Weights of a small transformer language model: a variant of Adam for these matrices.
MLP neurons of a small language model. Each row is named by its layer, matrix (up: input weights; down: output weights) and neuron, and shows model dimensions 298-553. Each number is 128 + 24 x the weight over its row's rms, rounded and kept within 0 to 255. Numbers have three digits each.
A block is one neuron, or neurons of one layer that tend to fire together. After each block is what it responds to, as a language model described it from the Wikipedia text at the highest values.

L10.up2606:112106172107099154108179156120150117133116101138119115128130115115141118119096141112119146128164133167120156137128143138087094121139122114144165128145104126115088181112117124123132158112096070143113121143116117143152119136120117104141093137106110090144145078110109138135127156125142123121134161162091125083114109118116098103136144136093148073088115149096151099112175136138144117118126147083100129126144129140154111180131120044109102154137147132127111151135153131163111140096107106138098137154120137103128141083181152159143144126129115144153114108108155164107153134149149137092138111153128123129131114139149147147124103129133096096120110121150143129157151162122113176152153155095108137101165092114126167138121090099119130093130160083197098139158120137113138119118140108
L10.down2606:099140145162137105141107100110120113137103125156117085108135136108132144169170140082122095120154101137142123113031115105123139108113110160169130143142134147125168107120163141131148128122104113123128153133168101127135109084133125107124130108144128120113167109113145185122148094133148175151146142112160120148105128098108110126146122161147105121136104142154108107153135153182126137124106122131122196170156097137107149113154142141121155156155160149151139134159117153130122114118133127116139163119121155114074154136123110153092091117130129151157130115169095148118122133078158122124097144063118140122106149100194121145148092130120155083122102173153125124122122091110162140182118167098116117075161146171115127100113128136126165116134120113148167100121112110173165087112108135
Ordinal suffixes before names. Ordinal suffixes after numbers in noble titles and military unit names (1st Baronet, 46th RTR, 6th Count), plus "the" before named institutions and commas before years in publication lists.

L3.up1615:138146188209118155165135124111126200123132105135139128101155132135111136126135090102108136179130173112119108142122153123103146149143082107132147112111147141187109157148154101126147126139139118121147142144132116106090147160094097144145102113133134146130127111123120135147135141156154170098138140144104120117112140133161131137102169126101119106189118134091142112069152092123140148130132119116116171101156145122160150125139117118158130153130145121190159111126171145073125167122153150109130117161107127137118101108098100103130125128106190156139126101149135134135141150130162150131137130100094144140123106147115142121120122105112120104119127123089130150093122116155093115069105149093139154137134058106160076144177118063123152120120146163116121139155141132125095144181133140
L3.down1615:142133114108116076134093107161144154143085117126113115152132115163148099081084140143176172163125088148109167081135144127147147144103120110135165143107126097127185156139163157115107091130164130162151145120152138183123120120131161110101139132129096149100133159105105111111126146125135154116156125152099158130135112120124105159108122128111178108148102092170151112163091092147135160154090120147136186095154101136132152103088155113125117096165151118123133134134115105125129124065089137121161120076114104127147148111122146151104161133100153145157160093158148111088172099126121161153086095150125148102151135150190113114103132135125120136123136168099107106109104109173126099111110126129150102129127131166131186126144132107165134150151088120158122137110090129094148113106080149
L3.up2002:131080116146121138137099112147111124141114092112216101133090137133116172128157173122172171095099169121131144122129155135138094123118138117115119150094160124119117140127110188112163137114109112078142144139122153112137149105137140102111109145133106171189122074116113120137092108119139150139120130116128116181124121135117138129135132171128156088137123163140100104150103145155144087144108154097142123143115130148117106092157138112138111178092132120075090105093122181117137139123119199068172071108122111138159135105096143105121116142159141122097095122175100118115099104078117102143125141074113096099144128110158121116155110094127153162122107146127119146121107153152102161131149141144126137092166147091147156102126121139138105075139143143140136146114159125098166096133125092
L3.down2002:093188140142067126136069127092120129167083144120132139122132215132118163142097153136104091111182118157104128101176145157125127119132115132135101131135141092101141115136144166127125144151116101107115161148130126095119167169100107136167132145104113109092098133127110133156136058116082128096121105116138165142092120118140075142135138098157124098132135122120156136112108094061147133146153128138144122148165122095120177144086145128121109102094150091102137191081169105121173112109138146094133141169127111129139074155121141166130125104171095067155099115162126128115147117135090141135150126113163133114130122151103118107137079108140129114131096113122088165123165085123151124117069138139133167155179115164134123138122160085139118152137083135123119102089113138115128103156112104
L3.up3016:122107123137141134149117097128114145152117118084135106171148125133152092117143126131139135114124132141156133149168122085151125133125102134121144112171114152163098119096103114133136178145156142090098140129158132122133115130089126118155153127115104105109140096101139093159161147121116168103143118123146099149158111119136112104126130117103194130108120102094129138131147095120130137077134094174100115142122118134122143135136143124128108156121133107100112148149160126114109152138101136157141148094113115079105110128136111077117151103143093100152124106141167106139132101151142137197129110161146123133148167144161129132154106152146081138139171167125121161108127186118128093102147174126151152155143122095114109129135103112115085162126086112137132106169130144112171158088168188
L3.down3016:121147118097117099155152141137157137127063134191158136094137149137140157151188141152110130101109122128113143138115110106106136125112121139107134156138157131162108150139129138166135131161122134158096140120165140138152102108119147113118122157099160101141103147149158139180145132125125111105104121099085129141113122160189123125149091132118089181094159103151121085149155108167133077057145106109105136130121157152158104082166129137108113125163128135110115127159092142141134128087123095160150128096124133148163101155130122117121161129136119110137144141096139135150120101144128107142105161139116124132130145126093103116122133134065101120096097133093135117142158121131113115110147118150108156085124135119104118076115080127150116092136108161121157105165073134117122109106154116
L3.up3922:098086136110116103086106139134138072155127120104138124097112133117117115184131125128133138087133124130160112132152113093137090146120094150124140153141124143116122096151082122160156142128157097102112087103166084135134096097094143158118104106134132127120092088138105122106149082150142102165122101141106145130142068097139121102080179156134107161126093142116106134133135164127156110116169166145114100141184110112122126116149142120141126116159119098163118093126133157117168162090115138121091099095150138154152122140059125148122099158156144135111119145104109121109138127104103116166096150149115132135128107094133111137133099151133156134144104122148116131111171149141156079120136111133114097137158132098097114153151129105123131137171097193118123113138114114127099137119148121
L3.down3922:107124134125136131170110138115131116161117199081122130168136153124097115136103122121079115107140107121124097151109088172107114150136145143126138149163136105144157148107142149115093123158126126149133131108122127108138131107108159106114119110139115118124134170140085106114111075148128127127116136139119138134133086103153117108131093172122121141095144109122109091141111142156116125148153169149183130159139149076174120150121117134142108124102142129117120124071117106102146127101148116123140137146136118091175141152154204142118149142129130054130144103123149151109110126076125100158129143171141119094088138133089137121199079128122156120114122116159108151128158125109167119167093120131088173149130166114145121122114116107164118133101095094136140136157112120131132152111123111
Word "set" and status verbs. Fires mostly on the word set in any sense (gene set, set off, stage set, tenth set); more weakly on status or location words such as now, currently, based, headquartered, built.

L8.up1944:137140134103075114125164119170130141115131152097150124128152165157091130115153134119116104104140110155171092119150111119153131123119150119149129090117148149118104111145127134135122097119119125101114125131104092121176123173144089112162168116115123127097130134129110142140091166151123140116141118136128149173138109182111100114166119148081103152083126074158134140170148109087151131096130118130122138108110121157083144124159128145115132154165111114147110164081164121098178086121127143127115121118147113126118125130157108130107123161127087087154169132102143137108093125109144124133127155121134146105113130132110127127139111124146129114120096119098099134198140096130097160138119106212125121119103150129105152107123162129147113149118147171117124116109138123116148138159095113
L8.down1944:109154149132132108138130122093157129091123104091153119133143148109117142112103107101102116142151161128128190082142117128168114099108142105149141133128143141112149122154103108128157110116160149106149120131144143109124095152141111161166098128111155123188141087138139083108116107137131147085103106155149151121122142176122154153148165144141128167140100107117123161113151147093099134079138117108158129141101143151128137112156149134108166117120131119099129134160144151081150082143127128127126121130147110128148140147123111126092137113125142128146132079098172153126061102156115103145089135068103128091113098117164109095086113136111112120099120135111086111099104118161112144155104129124131122119118123198127083104143144167121121101140093136088102140145137136126148136116111079
L8.up3847:141142162085134147141118102200101137112152116101110151119111140111099133125126140119123097090128142146161077145145106151131137131127127096148152099125131120167063149141113139160140097085107121123140104152116135131141081161148113131164171110126124118051093133123147143133102151117127118110107121107131128169156070162112127081122127162117156148084134141128141132165129118108177095145112125120144123113142139116103129130143120106148119145187151115144105117087132084131139100112136108099138079135133143132099114147159083112143138155118098122126126127126160144133089125120110141151167129154110157131138159108090136153110102110166147125092097118130123127192174081130118156141121110183136104100083121144133129119115141113145090106071142150104110119112148107146107121127097122
L8.down3847:100120136092135138160123124094119141072133119084181151098159141160093106133087109176143112139124144126135150111115093139132130128123140093154167155144111107113161124133122087163139108154094130111137108144153119125163118168132088176106146133122109148132110107107153125131088151138129133110086132129134133101145145138152124172129119173156132155115097143156123198160152146128125122092104163140112090148132138160097101117149145126097152088130145097123128131149131107071157121079158113124133128155135130133143109128116126152117121127172121124153144111118104138149075074123120138142141109095159144117111124133135118121124144125128105081147102140113101145140107141166124183121129133176123135152132095164130106133074158194109116172096132147097111108132111142141127111100133079
L8.up4212:101102166120126141126139116157077107113144113073127183092095139140060133117113123069110158131181114121159118134154165123125155141143128124119172115102123113127102141125129125118085124152081118090117109154105173132130090167169127111114158116141098122064113128102133130107089151153118128134098122109104130090179143151125106108120133142144161118120133136130123127136113129169159118101117139135118158096165125127138121145113131143150133121169185163142115137130105110116134120119135095082157114141109151125109086101140150118146141141090142117094163112115131136109123094122164140106138116198154116146130165132120160129105150152114104117111137128153169115141110109125115173136119081146091151116169095158134173141108151100153080106106129114122087103100120119123115110097119104
L8.down4212:097138122128144153143117131146124127124117131137186176090125125166129115109134130140128123142116122123126117095128108113162110113119113114121145126130097126133167164123136064129103165120101148108114118135140151109151152153155126172111157130138092162151130159086160124102077160114113108146094140141143159136141152149107120155097137151126139138108110173200089142156146137114188114151121130134133127143125135074133129122138136184108121140117159124157113127111086129123146157102148090086159169122153127115123089137070141151136168107155136129169136114142088175148115112113126156137092118141142106140135146144122143104111146145133119110096149079122081156142108129144129150122078098170103168156166118127126110129125148139114121140117100185112118137122129139133105127077146154
L8.up4227:111130132106126113138172153160095088108132127089118092153095135140134174095145130110135102075098114145093117139193114128136152131087146139123158151146100121121077143107111133131149085170104132111103140126154173131176107106139117108170134111126142110166118148147150119120072134123128111106150122141108144135125087155137179101132149141148124135121105109146138123159099111089112077137121127140110117107124126119146127118121106112072102128140155116188140122157092117123141110113130099093137129128123110117127136146127106080155113167126133131084160116103198147104123089135096121154166094141104145095133108087125150127167104125161164145141086128146169149179132136159124160133135119172116142121116086153129186131128109128112104096125099124163109126134135126118150127170093102
L8.down4227:126125162128153105170143143119116148134124167106115137151142063113116124113217124124143108102114135120128143181121116140107152118110117137160130129147074133099126162152154124148140114118147125131127135102133100142125108136122124131120165128097109094147096137131130147128127151161119121132122130077131145103151146139147147116104098133135124096113099141134144095128156126130116144156109145088134124156119183140136127118130121123172103081123137102134110157152175113111139140096108138151107133148104126080148142101097126135106140123134154178124123120110134119133096112127129119174146127145154144113111079138145132112121121150155114115173089154136105130153138157158158167139099136140127085119163118151132131144099151160143129122145108152112092116127130090182125139126145108
Past participles, passive or reduced. Past-participle verbs used passively or as reduced relative clauses after a noun or comma, often followed by "by" or "in", e.g. drafted, granted, held.

L8.up3480:144075120098135128126153152118148126126131103091135143104067119152102151132141132122143141123150130118141119105151161123117152124096115103128136135130087117146151144102148094106112109138125087087124151154131162133100107169116110121168082140098129115139080141123099159126062147165118121133151115100185094119134155100129116136150143109161108115146149128142158149104127133160132108130132109144126123136147155108142109130109140092162117068137150145206117183151121142115164128077119103124124103115119105147123130138130168124086169084100116134134111159128132150132109123128131117129100122194153129106122130138193131077123094127120095135151113122158140128155128148129117113122160173104115130145115123177102138079137142141173126133116109128071098086151156114112142128151100091
L8.down3480:125111122150115156126110163099176162126123097137135143123148097187126153116121138124115124119130124153132118145122120155131137128123135132102115142108152173161152129107158126110168134125134126103114081163092122166087147149138135154173137095116150103156113102125161122156089147124086110154117127147159106109092113060139116150096138140131113112159125130115106107143122125159127182103082119109125106174136183081171145087142117131151123117078123139131097124111146089124143152141066158142116169150144130100138063106127117115144122105167101128186133160099146132117103160110117080148117113120128136136197117124164125138115166109068126112123093103127086088157123170126139148109072124145101161149132136140124142131096145150097121122113146118088087139170098158182147104144125157
L8.up4686:118151114125125098087129135151127158135149124145156178111109125110113133152147121159125145112194127154145162143128103126131135111095090097121164168160102098091086134119098063120136154166099140133124148140128173159151100152148100117139116174143135109174095130123106138147124168115124145160107151077156089105113155138105115105156112070120170139113137117092079139097142103153104108121119152094096090122129137099089100110123110125145152142153165143137101146130117153123135110110110112156134166127151144121141159116161133123132163162094176115081130118131162162090137152126151172115123174186140135153134174111130132090124106110143092114096080121146125151139118142134098115142120124114103079143136128111094154057113117126145104130145172106124100075185134109130135138112104123
L8.down4686:184146088093140120169101120116117138127147106110167126145130116177111125145137106118089103124115107147099147189142097132130156126146120148127161157164083097102118094145161138177159139139108119134096123156131140152129125145129132128128123144104164133148126118162108129134122151148121135174132135127142145143116147140110158140155156124123133133156204107127136137135146148166088125070131112114119125136091132167137077136124155149130150122109143130152133137134120139103074116146123120132092103148108101119146166099148128131176142123118112150175131143069105165135140142162171100117114109113136168122137156146168101085136138068167122114085102069111143119142099128116140126133114155113140099110111097146093088146116154139153123166112133081158113109115094145135100147159121101
L8.up4733:109095094105143123068137146101138133139121165130109109141122123137120119138171152109159125122174130159112155147185143104100154141101086154133142141124129126157106152084136152140130109140170134148139116105148119130160126148121104123119083130123159117144124127116140168124107189122124093152078119096114109148139158113158140131119131140134119143091099144148116137127145127128137127106140111175112138131151149126123134120110100118158150041170185136158125169113154165128129140122149130138143110123130156147121141134104118110104092176095147142109139106124094168110146156137181140148156139140102153127098109096160169141140114126137133113139096088150138115153126112105125102125174083126082116123139140117118169105132137133163139146091128048101157135147159118109153156108116109
L8.down4733:156128165113176158117160109142152132149112068128153133146149112136174107122158151102182195118179104138126118143106134129141135155060142126132174132134125143142133152110155106126132167116134124156153119124124164108105116148134125162129134139106104098104105139106140129163122144149152075161103167136097128092139124140121112105132143143136128131130149147134127126141109097129169138112109159126123122159172165148121092130130138126159164113177111076112145105150119103112141158168082156170096076139165133115099115141152114082095108146086124100116156139121108136098146142185107123155100131099154135124104136114159127106123084143158129139146115137117137108101159140156127155173095085162089128133148148149169139142141141138113095094130165108156127160107107110097127133120105095
L8.up5321:125125148103124110124122136123139137135122136115111126127140130150104160122153151133148116119145164172171085076163131137110121111060100143132156155142096143149134180088145123119175092130122140138140128158119110153108128124122107100133112109134125139123103121093111189117086124139138146166138116075105097133147128145132120149135089113143137145089094129113157139131135116143155135105114086125109086095157137087188103148132119125101169076151142137175122162113140147149127169106120066176112095184123131152110109107126129117120142177096153117129126130129130135124139126139164168154126136158145100117116143155139142115121127149082129107121116102162133128153123107100106154159088128166097156139106134123110129112120124129124154134094128126150119122135138109127160162138126111
L8.down5321:168092139121123151080104113129150122108101108114135133114131071166117150085150141128149140113172123147146126091148140115113174102102123116121123138156136157144168143102167135138177148091129166113126142183080138140154131095161159095126132113135130148090167107125108159142131116150135098142100142113144113101141140134102154161104116117164100163114113134147129105157116136176151165154097098141156146134135129089184102099132127108151103118128147117138131139128120103132123131137119125166113179182145140128133119084113090121176139129160154163141106117148128130094122159105151102206081143150158117150139131141141122137151143170167119123085138105120121156143117081126125123136099074108121094125134158129132147144127096098127141127152119113136138121115137107146170119117125141
Number-attached units and suffixes. Tokens right after a number, often after a comma, such as units, ordinals and scale words: 24 km, 1st Earl, 15%, 2.9 million, 100-year.

L3.up616:099122091152140139088109166113156134137119127158165080121067135140109137110086160100105089154115133155147109138124138145171107139106155140136133145113098124143099139162096145165143116107089111098155108096082160130143147129133144102131118214144121123084135160127159137138113122143097127149147123099131096110107129157154118161125092151130143095127137136131111116166116147121153106112177160141137160148111152127144121130115134095150148065124156152106153146094079133145155073155183101169124181113151137162132107173124128144107115166113130148125078117165130131129116090099118080167152134157093103148134131125136125153123161128100168155124117154156132089142169113119138095119149155162110105195133085087127129125110119118103101119129145124130125123116108128094112156164149099
L3.down616:102128109125124123100070141131108134100130116146145149164167124132121133138043093137112140133130121115117121156133197125139136118105133087093118176101185070147111168084114130118153136124101102122104154142083154123176132124113143105130161122155107148116144126139130126105111080118125102134089147118138151113135146123154131144132139143124161157135107127126144112104141128105111123141124081145110131161109104105109132093144152111167153159120143108124143147134111128122134119134147125136117104142156131126165126066155115121157095085147088068117144106150142144085124116136133142106148140157107107152146098095120137162141086091157156154109087159165137160131155130082138126139179134115182144152125145087129073109132125091130098093104140131068123156106173145081153128124199128
L3.up1456:133165127149055130131108161103151074121085107135117135122118131136142063118100145136123125145161139114130157115133153125132122142138136125139128110125145105159093146111148135114136147153139091082139158164113136107146142131113101121145130129124102080138154103112150145122158108112118132142091086128109116089128173141120135115113144179156126124129093140126119117159175146120130141144104090140123141114118142123149128153126142135082140116114149135118141105129133144106151092112163103152111141112186122163142162193136092099102127109152100150137123110111143111130165127054124162128071136169139128158156152131172133142125123111115138098147151107080144124124124183135159136105106092155150140150130089138135106149125118087133164119160106177116116120142153105158146164113126101
L3.down1456:127164107111093139130132113112097137149112117161124091145142081122097091167161101151147164126089071083177157112108160149142088157135118149077130116123138092129126136122113162131136157144134175149113102172126154162144123081143172098057146085201143122137116118079130128115085099138171115147118118138124145143157131142121164152130110110128154165175123149111147063145134083131078120112127128079122151109142168145128159097131098133138122099166131109168063145143120113090163109109094094129077126103122115136144116157126126178151160109111097117114155125116152141141138148156123135155144111159138131116125111152141155124152105135160145152163121142120113139085120129167119113151135156120135172117131091110141140156147114113144139125129082138125183123159133123129131142098086133
L3.up2999:160131125163121100076142093161161170142157143189136127148098145118153093112115131148143143109125158102057154063147100123147172150084160141103106166159141132102123118096128086096130130144145133110148124093142135150123136115125126110139148154130156158095127158120146124134160168160148079098163158135149108146123132134122112166171118085094129151095160071142129130126127122128117137121101157097076127147123126138125099141135118129095148140145127177123123118134114146165121125168138113143162145123132110141116124066120172104105086146081136134149141117130156113113105149104153129108129138129079113129079131134118133163143072117150148096111147115131116134095121136166128137150192134141117173147113157148151159158121129131120114136108133142119113082092110093163182156133172160
L3.down2999:157120149149158118111136123133133060144117105103118108142133134132101178129103175132113117127120165126116133117160142137071149106128118131095079123200135093114060116143107147090119136121105109103149093112160107131129130110150146115116128145118139157117145096132133108136123125114145130146135106127150116128115113125099120141145123101173129159150106148132085131128117123117092109099159059136105150133083061140105153115141093121106143083060120100128142167140110134150124096152142084124175101137111102161126084156119101117161140118149131191096111107141104124119134155127144164119083089097097146110141114173115073163133185128131121113117141118079133152131157131151095117131122120141111126087126142142144153126135134142121093100126159132118070147105126108109149130110144135
L3.up5236:141139136091103157132128155121123145149144123144120121161101131120130127137138143141094137118093175130147139152115147125128114164113170118126083147111075116126156164139115133133085136158063143112139100080126163120167121162103111186108099129091109141080119126148106149105115145152129127069119118101110152136136158120149102136105135151142132099165124132136136129137117149153128128166101152114084115166112123083100148125094130129138132101120108135103150118118101133134110112103105084123088134168158150095137126108148115193102137148152120079134129125101108135114131128159131103149143115134107160122114124139151159147120084137157126109117124133101112138065140086120121138102137154136126111114132163079160130111130154114088171127132164136127135094146127135114149122123109111
L3.down5236:118099110129128134138137134159135108085122154118146135090142142113157128111102145096117111083149133133117126115097123125166149174064118122135117137145107098100163131158091131115121121096133129154113092128123148128107104124153146140094137143145166125103125139127091113151074130151138104120136096116090135169127158105153105159131156119097127139115114094141086064163135112110106129124132114118132178154141149132139142139139132119153123126112102138141113129125160078116106103127094115130110145146088124127133152132149189075122151143138147076125132107174172137124094141114153129087136136077103109121140162143095172088169133094131110162121146149153118106160139122175125128150139096100182148127135129117163130117132102112146093124116125131122139136194085105126115150153095105
Ordinal number suffixes. Ordinal endings like th, nd, rd, st right after a digit, as in 2nd place, 169th Infantry, 19th century; sometimes "own" after possessives.